Part of a small language model's weights.
Size: 16 layers, width 512.
Training: a variant of Adam for these matrices, 579M tokens, 9310 steps.
MLP neurons of a small language model. Each row is named by its layer, matrix (down: output weights) and neuron, and shows model dimensions 202-329. Each number is 50 + 15 x the weight over its row's rms, rounded and kept within 0 to 99. A neuron's up and down rows have the sign that makes its largest values positive.
A block is one neuron, or neurons of one layer that tend to fire together. After each block is what it responds to, as a language model described it from the Wikipedia text at the highest values.

L6.down237:58 27 61 68 53 62 38 77 76 36 39 39 46 45 43 63 61 40 49 67 68 40 73 66 66 80 58 40 53 49 80 46 48 56 58 78 41 61 72 31 82 69 69 31 34 47 32 63 82 59 40 43 67 63 58 39 44 33 52 46 44 51 28 55 70 72 57 53 35 37 67 62 39 89 52 48 65 57 35 20 53 58 72 52 62 59 43 51 44 51 64 41 42 66 60 58 59 37 72 65 51 43 54 70 54 64 18 28 50 47 58 48 76 62 40 35 39 68 56 44 66 30 31 33 57 85 49 41
Description: Tokens inside a person's surname or middle initial after the first name, often in tables and cast or member lists, e.g. Brennan, Poindexter, K. V.

L9.down355:74 66 52 47 61 33 82 70 19 51 57 43 27 58 27 54 66 26 29 85 57 64 70 49 61 69 59 18 58 64 49 48 50 67 67 70 64 51 37 31 46 69 20 56 48 71 59 33 43 58 41 25 44 31 26 59 66 60 61 28 42 37 18 36 30 71 56 43 89 63 72 46 54 53 33 34 63 53 36 66 73 67 33 76 65 49 56 37 50 68 31 58 35 57 30 59 52 54 69 59 79 36 49 36 43 66 39 68 30 27 44 43 75 04 60 59 60 46 54 62 57 60 58 68 18 48 76 54
L9.down388:13 46 50 48 45 18 55 25 58 64 42 36 42 35 69 58 65 39 29 39 90 40 45 42 80 47 66 26 46 43 46 61 42 85 69 63 37 55 61 45 13 54 46 41 28 73 29 56 51 55 44 09 38 62 51 70 46 38 36 31 51 87 54 43 44 66 23 40 61 64 80 24 71 40 54 42 61 40 79 61 66 51 70 35 50 56 55 46 38 50 56 42 49 60 36 36 69 52 29 61 37 43 70 68 83 44 64 52 42 28 59 58 63 30 86 36 57 60 27 50 70 51 43 40 56 40 44 35
L9.down466:54 39 52 70 65 48 47 60 61 52 64 58 39 71 40 71 62 32 07 46 33 46 40 37 54 53 54 76 55 43 61 48 25 57 59 17 31 62 49 62 82 75 44 47 60 59 71 56 79 65 39 76 33 58 40 58 48 57 77 43 49 43 48 59 76 49 56 32 53 40 51 23 20 49 75 48 37 44 61 68 54 18 46 61 47 43 55 66 55 15 47 54 80 44 28 56 30 49 34 60 71 14 38 35 34 65 48 24 44 37 82 46 23 45 21 63 57 60 60 32 62 49 45 45 38 48 59 32
L9.down590:52 58 40 51 43 27 48 64 39 57 56 49 60 41 43 58 59 39 44 27 55 55 61 28 52 66 67 50 56 40 40 52 41 74 56 53 60 53 48 40 73 70 33 71 49 48 68 36 35 75 40 80 56 44 22 58 38 49 69 60 66 35 31 55 60 35 46 64 50 52 72 27 58 57 48 37 66 51 58 68 69 45 58 28 49 57 72 39 68 20 70 36 36 77 29 54 49 50 40 45 32 44 70 48 49 47 62 71 61 35 45 34 35 24 62 55 73 54 38 33 62 26 52 44 67 63 42 50
Description: Nouns naming a field, sector or role inside organization or job titles, such as Inter-American Music Council, Science Division, Civil Aviation, Foreign Affairs.

L6.down562:53 67 60 60 71 31 67 66 56 78 33 83 45 53 37 49 44 63 62 37 57 25 28 68 53 47 37 45 57 69 56 31 52 37 58 55 50 67 59 57 00 18 71 45 26 64 42 37 43 33 13 31 51 46 86 22 57 37 42 62 55 54 43 41 36 62 37 49 43 31 44 42 59 50 72 26 23 41 40 29 34 36 48 41 44 66 23 30 66 30 49 67 50 57 49 59 52 55 36 50 50 72 42 32 56 64 57 46 45 45 75 39 60 34 39 46 42 37 48 79 70 70 70 66 64 55 60 67
Description: Word pieces that finish or continue a multi-token proper name, often foreign place or organization names, as in Lit-ija, Mabin-ogi, Hallamshire Chase, Kitten Rescue.

L6.down413:49 43 73 47 31 51 65 31 44 56 54 28 58 50 36 55 37 58 50 54 48 16 26 59 63 51 53 71 40 64 65 39 24 57 39 55 37 67 62 75 37 78 54 46 43 29 33 49 41 71 53 65 54 78 32 65 20 56 27 44 37 49 57 44 27 74 61 38 41 52 33 49 33 59 35 75 55 36 45 69 57 36 55 68 73 46 54 75 51 28 58 44 43 64 25 43 18 38 40 40 37 38 64 51 81 32 53 65 66 56 46 43 55 50 76 66 67 66 51 50 60 52 64 43 47 53 51 54
Description: Hyphens or en dashes right after a word that begins a compound, as in armour-bearer, runner-up, sister-wife, also in scores; weaker on table pipes and continuing words like to, not.

L12.down82:70 88 52 43 50 53 87 44 58 47 58 34 68 45 70 60 44 52 73 58 43 63 89 69 47 56 41 34 20 52 49 62 23 32 62 71 70 46 50 50 48 58 44 85 54 84 26 36 79 29 52 58 45 75 43 26 60 38 28 66 76 35 36 55 46 74 28 50 64 66 50 32 55 65 56 47 48 35 70 60 50 47 55 34 66 59 48 70 74 24 64 28 54 45 22 56 47 53 21 43 67 36 66 44 68 47 73 41 42 27 59 73 48 17 77 58 44 37 24 55 48 43 53 63 46 50 58 33
L12.down137:30 48 51 38 67 15 34 44 41 59 54 71 51 48 31 51 62 67 26 73 42 72 49 46 28 47 43 64 40 68 74 38 46 58 46 54 64 55 52 29 99 58 51 46 58 88 67 53 26 52 37 57 53 57 62 28 58 46 45 50 74 48 44 61 43 69 41 48 51 74 75 45 41 38 69 58 43 38 68 38 39 31 55 40 36 62 51 54 76 50 67 38 41 53 49 63 39 59 62 58 59 64 48 34 44 35 50 46 84 56 43 52 19 39 47 43 51 48 41 57 63 52 31 82 44 82 50 48
L12.down242:26 63 57 56 40 22 67 70 66 51 70 65 48 38 18 76 45 62 83 58 37 33 15 72 47 75 34 70 57 51 42 29 55 52 64 65 32 61 43 22 25 71 35 61 22 47 59 51 47 53 35 49 59 64 54 56 39 38 67 62 53 63 62 34 53 43 50 37 47 65 56 19 34 60 57 53 33 56 35 58 33 55 51 47 52 48 65 48 33 60 49 43 39 44 20 44 61 66 34 43 63 53 43 64 47 58 48 30 48 28 65 51 50 18 31 78 58 46 37 53 28 34 48 57 43 50 37 77
L12.down477:75 55 34 54 60 66 65 62 39 78 52 60 18 55 42 63 43 54 52 33 51 71 61 59 52 54 47 18 58 46 39 83 42 45 59 57 52 39 45 81 73 54 67 49 53 53 62 52 52 63 52 60 47 58 68 65 00 45 66 48 17 46 45 64 29 67 27 55 69 49 42 22 45 81 75 48 56 33 56 32 38 70 25 36 37 64 50 48 24 74 36 27 49 53 59 33 30 50 35 42 52 52 55 47 23 40 50 29 41 48 50 40 70 48 27 40 41 54 33 54 44 46 45 70 39 39 46 33
Description: Fires on office or role nouns like Secretary, Director, Mayor, Professor before "of"/names, and on digits inside numbers like goal minutes or pages.

L12.down36:52 60 54 48 59 65 60 70 42 34 29 56 51 33 42 73 37 56 63 55 53 46 64 68 73 60 70 35 64 53 70 52 52 82 49 36 47 54 60 41 99 65 35 59 44 34 41 38 48 49 32 62 43 60 48 34 63 54 32 28 57 59 34 39 59 41 51 78 68 40 56 44 41 35 35 57 56 42 54 27 65 71 54 53 62 30 51 39 74 46 88 46 71 57 54 41 38 35 32 40 63 17 38 51 58 42 24 62 63 15 52 71 46 37 63 31 59 35 66 53 44 42 60 36 33 44 61 53
L12.down127:77 46 68 55 66 48 53 56 28 49 37 55 60 51 23 71 37 54 28 35 43 50 72 17 54 45 57 29 53 49 56 40 49 67 46 52 52 56 35 59 99 74 33 73 43 65 39 31 67 53 48 35 57 40 29 37 37 49 33 36 29 63 43 30 42 38 57 72 59 51 55 83 99 53 36 24 56 65 52 56 29 62 73 37 60 20 61 60 49 37 74 59 30 75 82 67 75 64 38 69 41 73 70 40 57 70 36 58 35 56 69 48 59 53 47 23 51 47 51 66 37 35 66 51 10 47 46 53
L12.down443:79 64 64 47 58 23 25 51 67 40 61 72 55 53 29 77 24 60 53 52 33 57 58 66 57 73 48 21 71 39 76 83 36 49 73 59 51 66 33 42 00 38 47 46 43 57 26 41 35 68 46 49 51 49 32 34 48 44 55 60 34 53 28 45 57 37 46 49 66 44 44 58 44 50 47 32 62 44 65 49 45 41 33 52 66 78 64 65 59 39 61 74 40 51 67 63 57 49 35 54 40 50 54 64 37 43 55 30 69 27 58 39 44 42 32 52 45 56 46 58 32 38 51 50 49 47 40 49
L12.down586:46 55 48 67 29 41 48 43 31 62 47 52 17 72 46 48 47 59 51 27 38 44 51 74 52 56 61 58 36 28 63 62 65 67 47 46 45 59 31 44 97 64 53 33 55 54 59 78 32 20 41 58 32 63 65 54 38 61 34 52 60 53 68 31 38 60 64 63 38 25 41 75 38 19 70 42 56 94 78 36 60 59 37 54 62 61 41 56 46 69 46 50 33 50 50 49 73 40 55 37 65 68 64 33 54 68 36 66 58 31 51 52 36 41 69 40 58 40 52 51 56 45 51 66 40 79 48 35
Description: Determiners and modifiers opening a noun phrase, such as a, the, National, first, Bronze, plus foreign place-name fragments like Haida, Tabani.

L9.down191:57 59 58 30 43 85 47 54 46 35 55 38 66 62 57 59 59 35 34 49 48 52 46 53 74 33 46 30 56 51 51 60 50 43 46 55 66 51 45 89 94 49 46 44 26 34 59 53 76 43 66 66 63 72 54 56 70 30 82 42 59 69 46 49 38 32 29 73 49 55 69 44 38 63 65 57 63 54 52 36 48 60 23 64 63 66 57 42 44 60 56 65 38 66 21 43 24 57 49 67 50 32 50 63 41 57 44 51 50 20 31 53 52 82 81 64 38 31 40 57 65 61 45 78 53 23 43 59
L9.down192:68 52 51 56 50 31 39 53 61 50 58 59 47 46 39 42 34 50 47 31 30 43 59 59 54 62 59 34 56 20 36 44 47 67 40 42 66 50 73 73 72 79 31 40 64 63 39 50 76 66 33 32 58 30 31 31 52 51 37 56 36 46 39 20 44 64 38 49 61 40 47 64 30 63 27 41 53 57 47 71 53 53 48 83 59 21 65 49 24 54 30 36 61 30 47 28 67 42 19 56 42 60 49 55 48 71 31 39 35 51 09 41 75 47 38 45 41 43 72 30 47 67 53 38 65 55 85 40
L9.down361:86 63 79 46 64 45 61 48 50 47 87 59 53 40 60 69 57 59 51 62 22 54 64 38 63 54 86 22 64 71 62 49 67 50 76 69 61 16 44 44 99 41 81 57 44 52 53 74 36 50 49 45 57 67 30 72 76 67 46 59 31 55 45 27 51 41 41 43 56 70 48 28 54 52 40 58 48 23 48 53 42 38 45 46 61 52 59 40 83 46 69 54 54 58 42 44 59 37 58 54 54 37 30 45 42 64 19 60 64 44 59 55 89 48 43 63 30 49 43 63 44 27 49 52 45 70 29 64
L9.down629:43 50 57 44 60 46 54 61 50 54 49 65 27 37 49 49 82 61 36 38 46 43 32 49 53 57 63 25 61 36 63 73 60 40 72 34 41 54 28 60 83 49 56 33 33 43 63 59 35 60 56 55 54 43 41 59 44 39 40 71 49 50 53 37 59 24 67 61 77 52 68 23 58 52 60 37 58 32 32 41 63 47 45 40 84 61 51 62 37 64 50 51 50 65 55 28 44 65 66 52 43 37 55 39 38 39 51 65 58 39 45 55 59 62 59 17 44 45 23 41 40 58 27 45 51 80 63 56
Description: Fragments partway through unfamiliar personal names, mostly surnames, in tables, cast lists and references, e.g. Rok(avec), Mal(agamba), Far(rak)han.

L9.down24:41 37 53 51 67 35 73 60 51 80 56 60 76 22 41 44 48 68 36 29 60 63 44 58 66 57 56 49 26 49 45 55 57 57 71 92 36 33 48 53 94 36 54 41 39 59 24 60 60 66 58 53 47 42 61 63 60 51 50 24 63 35 40 96 53 53 37 46 36 64 88 67 47 46 52 28 57 44 45 30 43 46 67 25 52 53 58 48 64 44 65 51 53 54 31 49 66 37 53 85 46 53 45 58 58 48 65 54 44 44 59 40 37 43 62 34 44 55 64 66 63 39 20 73 46 62 67 33
L9.down250:26 38 40 63 59 48 72 32 39 56 85 56 37 45 57 70 33 60 49 50 62 39 56 64 37 16 42 34 33 27 51 58 31 33 43 49 48 65 73 44 70 58 68 28 42 59 38 37 12 66 57 42 56 56 48 43 62 38 49 50 51 43 31 32 35 51 41 45 44 61 46 20 62 46 75 62 25 51 60 41 50 48 37 62 47 50 37 31 48 65 42 54 45 41 60 52 54 72 73 46 67 50 42 79 40 39 67 54 45 31 75 51 58 33 67 62 34 56 49 27 56 44 30 61 29 61 52 58
L9.down393:61 36 34 53 48 52 45 43 56 81 73 57 67 53 40 40 45 68 41 34 62 98 71 83 62 56 40 50 43 69 44 34 67 65 47 49 82 31 74 29 67 48 58 33 44 47 60 31 42 48 70 70 43 53 27 54 58 42 60 21 62 48 37 44 25 27 60 69 48 73 69 48 41 65 48 54 28 47 62 56 44 47 65 64 60 67 55 51 50 28 40 42 69 88 42 60 42 45 62 65 55 68 48 32 60 64 52 62 61 42 43 46 68 38 75 50 61 24 39 55 26 41 45 58 67 49 60 68
L9.down557:67 46 63 72 54 42 29 41 50 39 68 28 23 51 34 70 67 47 51 61 77 36 46 48 45 69 42 38 71 47 27 41 35 63 30 67 30 43 48 35 97 71 61 62 34 60 43 56 42 59 73 13 42 53 38 54 69 36 48 35 48 63 63 45 43 48 37 47 20 59 42 55 25 13 46 66 64 73 41 60 35 80 53 60 44 70 37 38 46 60 37 65 40 61 45 45 22 41 40 42 57 73 68 53 25 63 41 38 74 59 69 55 58 51 54 61 71 40 58 66 40 38 64 53 28 48 59 36
Description: Final pieces of multi-token proper names, mostly places, such as Lit-ija, Nihonb-ashi, Rib-andar, Evergl-ades, plus the odd year digit.

L6.down508:55 70 49 37 40 70 41 57 77 44 73 77 40 31 51 60 49 43 63 32 59 56 82 53 52 59 61 67 23 40 47 59 30 45 50 39 71 32 73 54 11 69 67 63 34 49 75 35 23 43 65 39 54 20 49 24 38 60 61 33 67 16 50 79 43 50 39 52 56 60 38 39 56 71 71 53 51 78 45 71 58 49 34 41 64 70 67 92 23 14 49 64 39 29 44 64 59 51 63 66 35 61 73 79 27 30 51 54 44 70 59 78 72 44 60 55 52 79 76 48 57 55 67 41 41 45 67 61
Description: Token right after a day number in full dates, mostly the comma in "January 20, 1990", or the month in "15 April 2014" or a table bar.

L9.down6:39 49 48 19 45 72 52 64 55 77 46 40 66 37 49 69 34 61 57 76 77 80 53 50 48 51 49 49 59 44 39 45 47 50 62 28 36 42 54 62 33 36 50 43 42 54 34 43 45 64 19 24 46 39 48 45 25 36 54 82 79 56 53 41 56 41 62 54 54 35 78 31 60 53 41 51 13 45 54 59 28 59 66 45 63 42 50 34 60 56 60 39 48 56 14 55 36 43 52 53 58 61 55 51 57 55 35 48 57 36 14 22 69 32 59 52 67 69 36 70 16 29 58 41 46 51 27 62
L9.down31:51 53 60 38 68 70 60 34 83 31 45 40 73 56 58 33 48 61 47 58 55 62 52 42 33 40 49 41 48 63 51 41 61 41 30 45 30 54 41 36 36 46 44 39 64 48 54 70 68 89 66 46 45 30 37 56 85 90 49 16 73 87 76 41 46 30 62 85 21 46 62 46 53 32 39 51 44 59 32 42 40 60 37 51 40 32 54 42 68 21 52 51 63 49 81 64 40 38 73 68 90 63 33 38 40 54 53 76 38 21 53 41 58 46 38 43 52 69 20 65 53 55 37 62 63 77 54 35
L9.down51:78 46 56 38 39 70 67 36 36 54 82 56 54 52 59 66 51 46 36 53 56 71 54 24 87 43 63 62 69 54 38 76 73 27 44 28 42 60 37 61 49 28 39 48 59 48 56 70 67 54 50 46 58 39 79 44 34 21 29 26 63 83 43 28 27 61 46 52 54 69 57 37 52 67 42 51 53 49 57 52 38 43 43 62 41 44 57 80 99 34 63 35 34 43 43 52 43 58 59 46 61 48 57 51 41 57 53 36 43 28 65 56 66 41 42 59 58 62 45 42 77 59 38 46 44 55 48 52
L9.down125:78 50 26 59 81 48 65 68 61 70 73 40 56 47 46 58 24 52 52 58 72 55 34 74 62 38 50 43 69 52 45 87 38 44 43 63 53 55 68 39 61 34 61 41 26 38 47 61 53 53 59 48 58 27 56 37 39 68 59 58 34 65 56 36 60 52 54 61 17 45 70 48 35 57 35 44 60 39 17 47 51 64 41 71 34 34 78 28 37 36 88 62 60 38 32 58 51 46 61 51 71 47 48 39 80 70 34 39 51 42 65 40 65 19 73 38 18 62 29 57 88 58 44 30 31 65 64 38
Description: Fires on the day-number digits inside full dates, after or before a month name, as in July 6, 1942, May 22, and born 27 April.

L6.down431:62 54 24 25 50 76 40 36 56 69 33 56 55 34 73 41 48 47 44 26 55 40 53 50 63 53 51 24 42 38 23 30 46 34 55 47 47 60 38 62 57 62 48 39 34 70 45 60 40 37 28 67 52 49 35 59 28 44 37 55 62 38 46 70 75 21 52 44 27 44 47 53 55 48 43 39 41 58 67 39 72 48 45 66 27 48 50 59 33 44 56 32 46 30 63 25 49 70 53 34 80 51 73 58 58 42 34 41 42 39 18 67 69 62 57 52 61 44 35 54 69 50 25 88 51 50 50 35
Description: Numbers, numerals or letters naming which item in a series, right after words like Episode, Game, Issue, Division or Group.

L12.down129:69 44 58 69 60 40 73 40 58 63 50 41 84 74 59 42 52 40 32 56 24 63 59 54 69 80 18 54 65 71 26 51 66 68 31 36 63 32 49 53 69 56 36 63 62 63 38 37 48 62 22 44 47 62 56 37 47 40 73 56 67 41 39 29 44 49 49 66 44 65 50 83 51 42 38 39 10 69 71 29 64 44 51 61 46 30 46 35 78 24 49 19 30 54 38 50 38 43 66 51 54 52 36 68 55 53 68 21 51 47 45 60 62 58 37 33 72 42 43 31 44 50 38 24 59 48 73 42
L12.down148:43 58 48 47 64 44 52 49 53 51 39 48 44 50 59 54 55 51 58 54 58 55 50 59 51 61 50 60 52 44 55 44 56 45 52 54 58 34 52 56 99 60 49 48 56 54 51 58 42 59 43 45 47 51 43 49 47 51 43 62 45 43 53 44 45 48 50 54 47 59 48 50 52 50 50 59 45 47 54 54 47 52 58 48 42 55 50 52 54 46 48 63 57 48 42 48 52 49 52 46 43 62 50 45 47 52 54 54 46 52 44 52 53 58 50 57 50 52 47 56 48 48 54 52 40 44 44 45
L12.down205:50 55 54 44 58 63 63 61 57 57 44 49 60 61 43 44 51 41 50 67 51 53 48 40 45 50 62 50 44 55 49 41 58 43 38 48 56 32 59 63 99 44 50 58 60 49 45 56 50 43 50 45 55 59 53 33 57 47 51 48 49 41 47 55 53 44 54 47 39 55 45 44 47 56 60 54 48 58 50 47 58 54 46 44 55 48 54 52 53 45 42 46 51 44 48 54 61 43 64 47 57 54 44 53 60 40 49 53 57 50 42 75 62 44 47 39 44 55 54 55 39 48 46 56 45 63 61 34
L12.down585:34 60 63 46 67 48 62 64 62 57 46 57 57 38 44 47 33 68 40 59 63 49 56 52 38 53 60 58 56 52 39 51 69 63 45 36 44 46 71 48 99 64 35 56 61 29 31 53 22 83 60 45 73 50 49 43 66 38 50 55 47 45 41 62 33 53 56 28 43 67 44 22 42 53 45 51 21 48 56 55 56 70 76 54 59 35 77 57 58 65 66 63 47 51 52 41 36 39 35 73 76 56 54 33 75 21 26 31 64 34 43 70 48 66 57 50 50 35 54 52 36 59 53 45 37 39 49 53
Description: Opening punctuation (quote marks, parentheses, brackets, slashes) that starts a quoted phrase, gloss or aside mid-sentence, e.g. described as "wine red", frogs (Acancocha.

L9.down38:47 42 48 44 41 50 42 64 44 45 50 50 49 53 50 54 36 78 16 89 36 61 43 64 43 58 62 65 44 42 49 29 36 43 92 57 57 01 61 72 53 54 52 59 92 17 69 44 40 53 43 51 45 46 63 50 57 57 52 69 62 40 46 48 51 39 58 53 62 43 50 62 53 54 35 46 52 46 54 53 30 67 11 43 59 64 50 52 51 58 57 54 66 76 68 83 52 48 53 74 58 56 36 16 66 40 36 51 40 59 45 48 44 18 85 32 67 34 16 10 37 47 19 50 53 24 61 41
L9.down105:62 56 54 30 46 17 46 62 78 56 60 55 37 58 57 48 58 64 22 47 44 64 61 29 32 69 37 36 57 68 36 57 75 75 76 41 59 39 34 48 38 69 40 34 73 55 44 65 68 38 57 40 72 59 40 28 51 27 36 35 58 49 42 45 72 56 46 35 48 46 69 29 52 52 64 41 29 60 54 44 67 46 65 60 51 55 72 57 44 43 48 46 38 37 23 36 68 60 41 82 71 61 44 51 62 74 62 51 41 47 21 53 90 47 76 58 45 55 35 32 39 67 40 74 49 37 45 75
L9.down624:54 38 43 47 41 52 30 40 43 48 61 51 63 47 54 62 70 22 44 51 61 62 55 52 57 52 39 29 61 37 37 62 31 25 39 41 78 48 52 62 62 58 57 69 35 48 53 46 59 65 47 43 46 80 48 66 53 37 48 53 37 39 60 72 57 24 44 73 44 43 75 64 51 54 51 36 33 46 56 58 43 80 54 79 75 56 97 52 53 53 40 43 65 44 41 40 69 38 50 51 32 18 37 41 76 51 49 56 46 54 52 64 40 52 62 57 59 54 34 24 50 40 53 23 42 43 48 66
L9.down651:74 76 42 52 39 32 53 58 57 38 66 44 53 35 53 52 65 68 53 41 46 67 63 61 17 65 43 39 48 36 67 55 42 44 62 39 78 34 70 38 99 56 38 61 52 26 61 50 46 37 64 44 53 85 31 49 26 38 39 75 64 39 65 44 66 64 37 38 53 47 34 59 29 57 46 40 34 53 67 61 44 47 51 37 60 62 42 45 49 32 54 31 30 63 53 41 61 65 63 96 53 76 38 47 29 52 53 10 54 43 18 64 43 62 50 32 74 39 52 53 47 67 33 29 50 46 42 86
Description: Opening parentheses placed mid-sentence after a noun phrase, starting a gloss, abbreviation or aside, as in "obligation (CDO" or "temples (Pura"; also opening quotes after "stated," and spaces before numbers or dates.

L12.down447:51 53 53 52 42 13 52 47 48 41 69 62 31 46 25 56 47 48 49 46 52 34 61 57 48 39 43 43 50 42 50 53 60 62 53 54 68 48 52 49 99 48 52 53 47 53 39 40 55 38 42 49 46 57 36 61 30 55 54 39 55 64 59 44 57 49 53 51 78 44 54 41 41 48 58 45 53 32 65 50 55 45 66 64 56 52 58 53 55 62 51 48 56 51 52 38 49 53 56 46 69 64 52 23 36 60 49 52 55 49 60 54 51 44 49 48 28 40 42 59 48 42 49 46 53 39 49 61
L12.down514:53 34 31 36 55 74 41 65 43 43 74 71 40 58 45 58 31 50 47 56 66 55 37 68 39 47 50 69 51 58 58 45 33 57 60 41 76 12 61 46 99 60 71 66 43 33 29 61 47 42 76 49 60 59 47 40 50 53 59 41 48 35 42 75 30 38 71 60 63 55 45 49 51 47 67 65 57 57 57 40 47 70 51 53 59 44 35 57 53 51 49 58 61 42 50 62 40 41 38 47 61 40 41 46 43 46 48 21 63 60 37 78 34 61 38 49 47 56 33 52 38 64 60 76 54 52 51 39
L12.down529:42 60 37 64 53 47 51 47 51 39 29 50 45 15 24 56 39 68 49 52 53 53 49 59 52 30 71 40 58 49 56 56 62 40 60 66 54 11 37 39 99 55 46 67 60 49 52 57 45 47 39 48 43 60 43 44 75 53 51 53 71 50 66 32 57 34 53 26 65 53 57 43 57 47 44 46 50 39 49 46 56 80 55 38 54 41 45 51 51 48 50 61 40 51 61 40 56 28 53 62 56 38 56 46 43 50 36 50 59 48 61 27 41 50 62 48 46 51 56 39 40 52 67 50 32 61 50 62
L12.down612:38 46 49 52 61 24 60 59 64 33 49 52 47 60 31 53 44 48 65 48 48 59 63 52 56 36 56 61 60 52 32 48 58 58 55 43 61 12 43 51 99 39 56 57 51 49 38 51 38 50 50 44 46 52 24 39 54 39 55 54 65 48 51 42 32 72 32 44 54 59 39 46 48 55 36 47 36 45 45 44 50 60 63 44 56 60 54 54 50 55 47 46 48 55 52 50 42 66 61 39 69 49 50 51 50 49 55 34 60 66 51 40 45 64 54 37 53 40 49 45 36 45 39 43 45 53 55 50
Description: Word pieces inside unfamiliar proper names (mostly surnames, some place names) in tables and lists, e.g. Kw-ab-ena, Kamb-undji, Sher-rock; also the dot after www in website lines.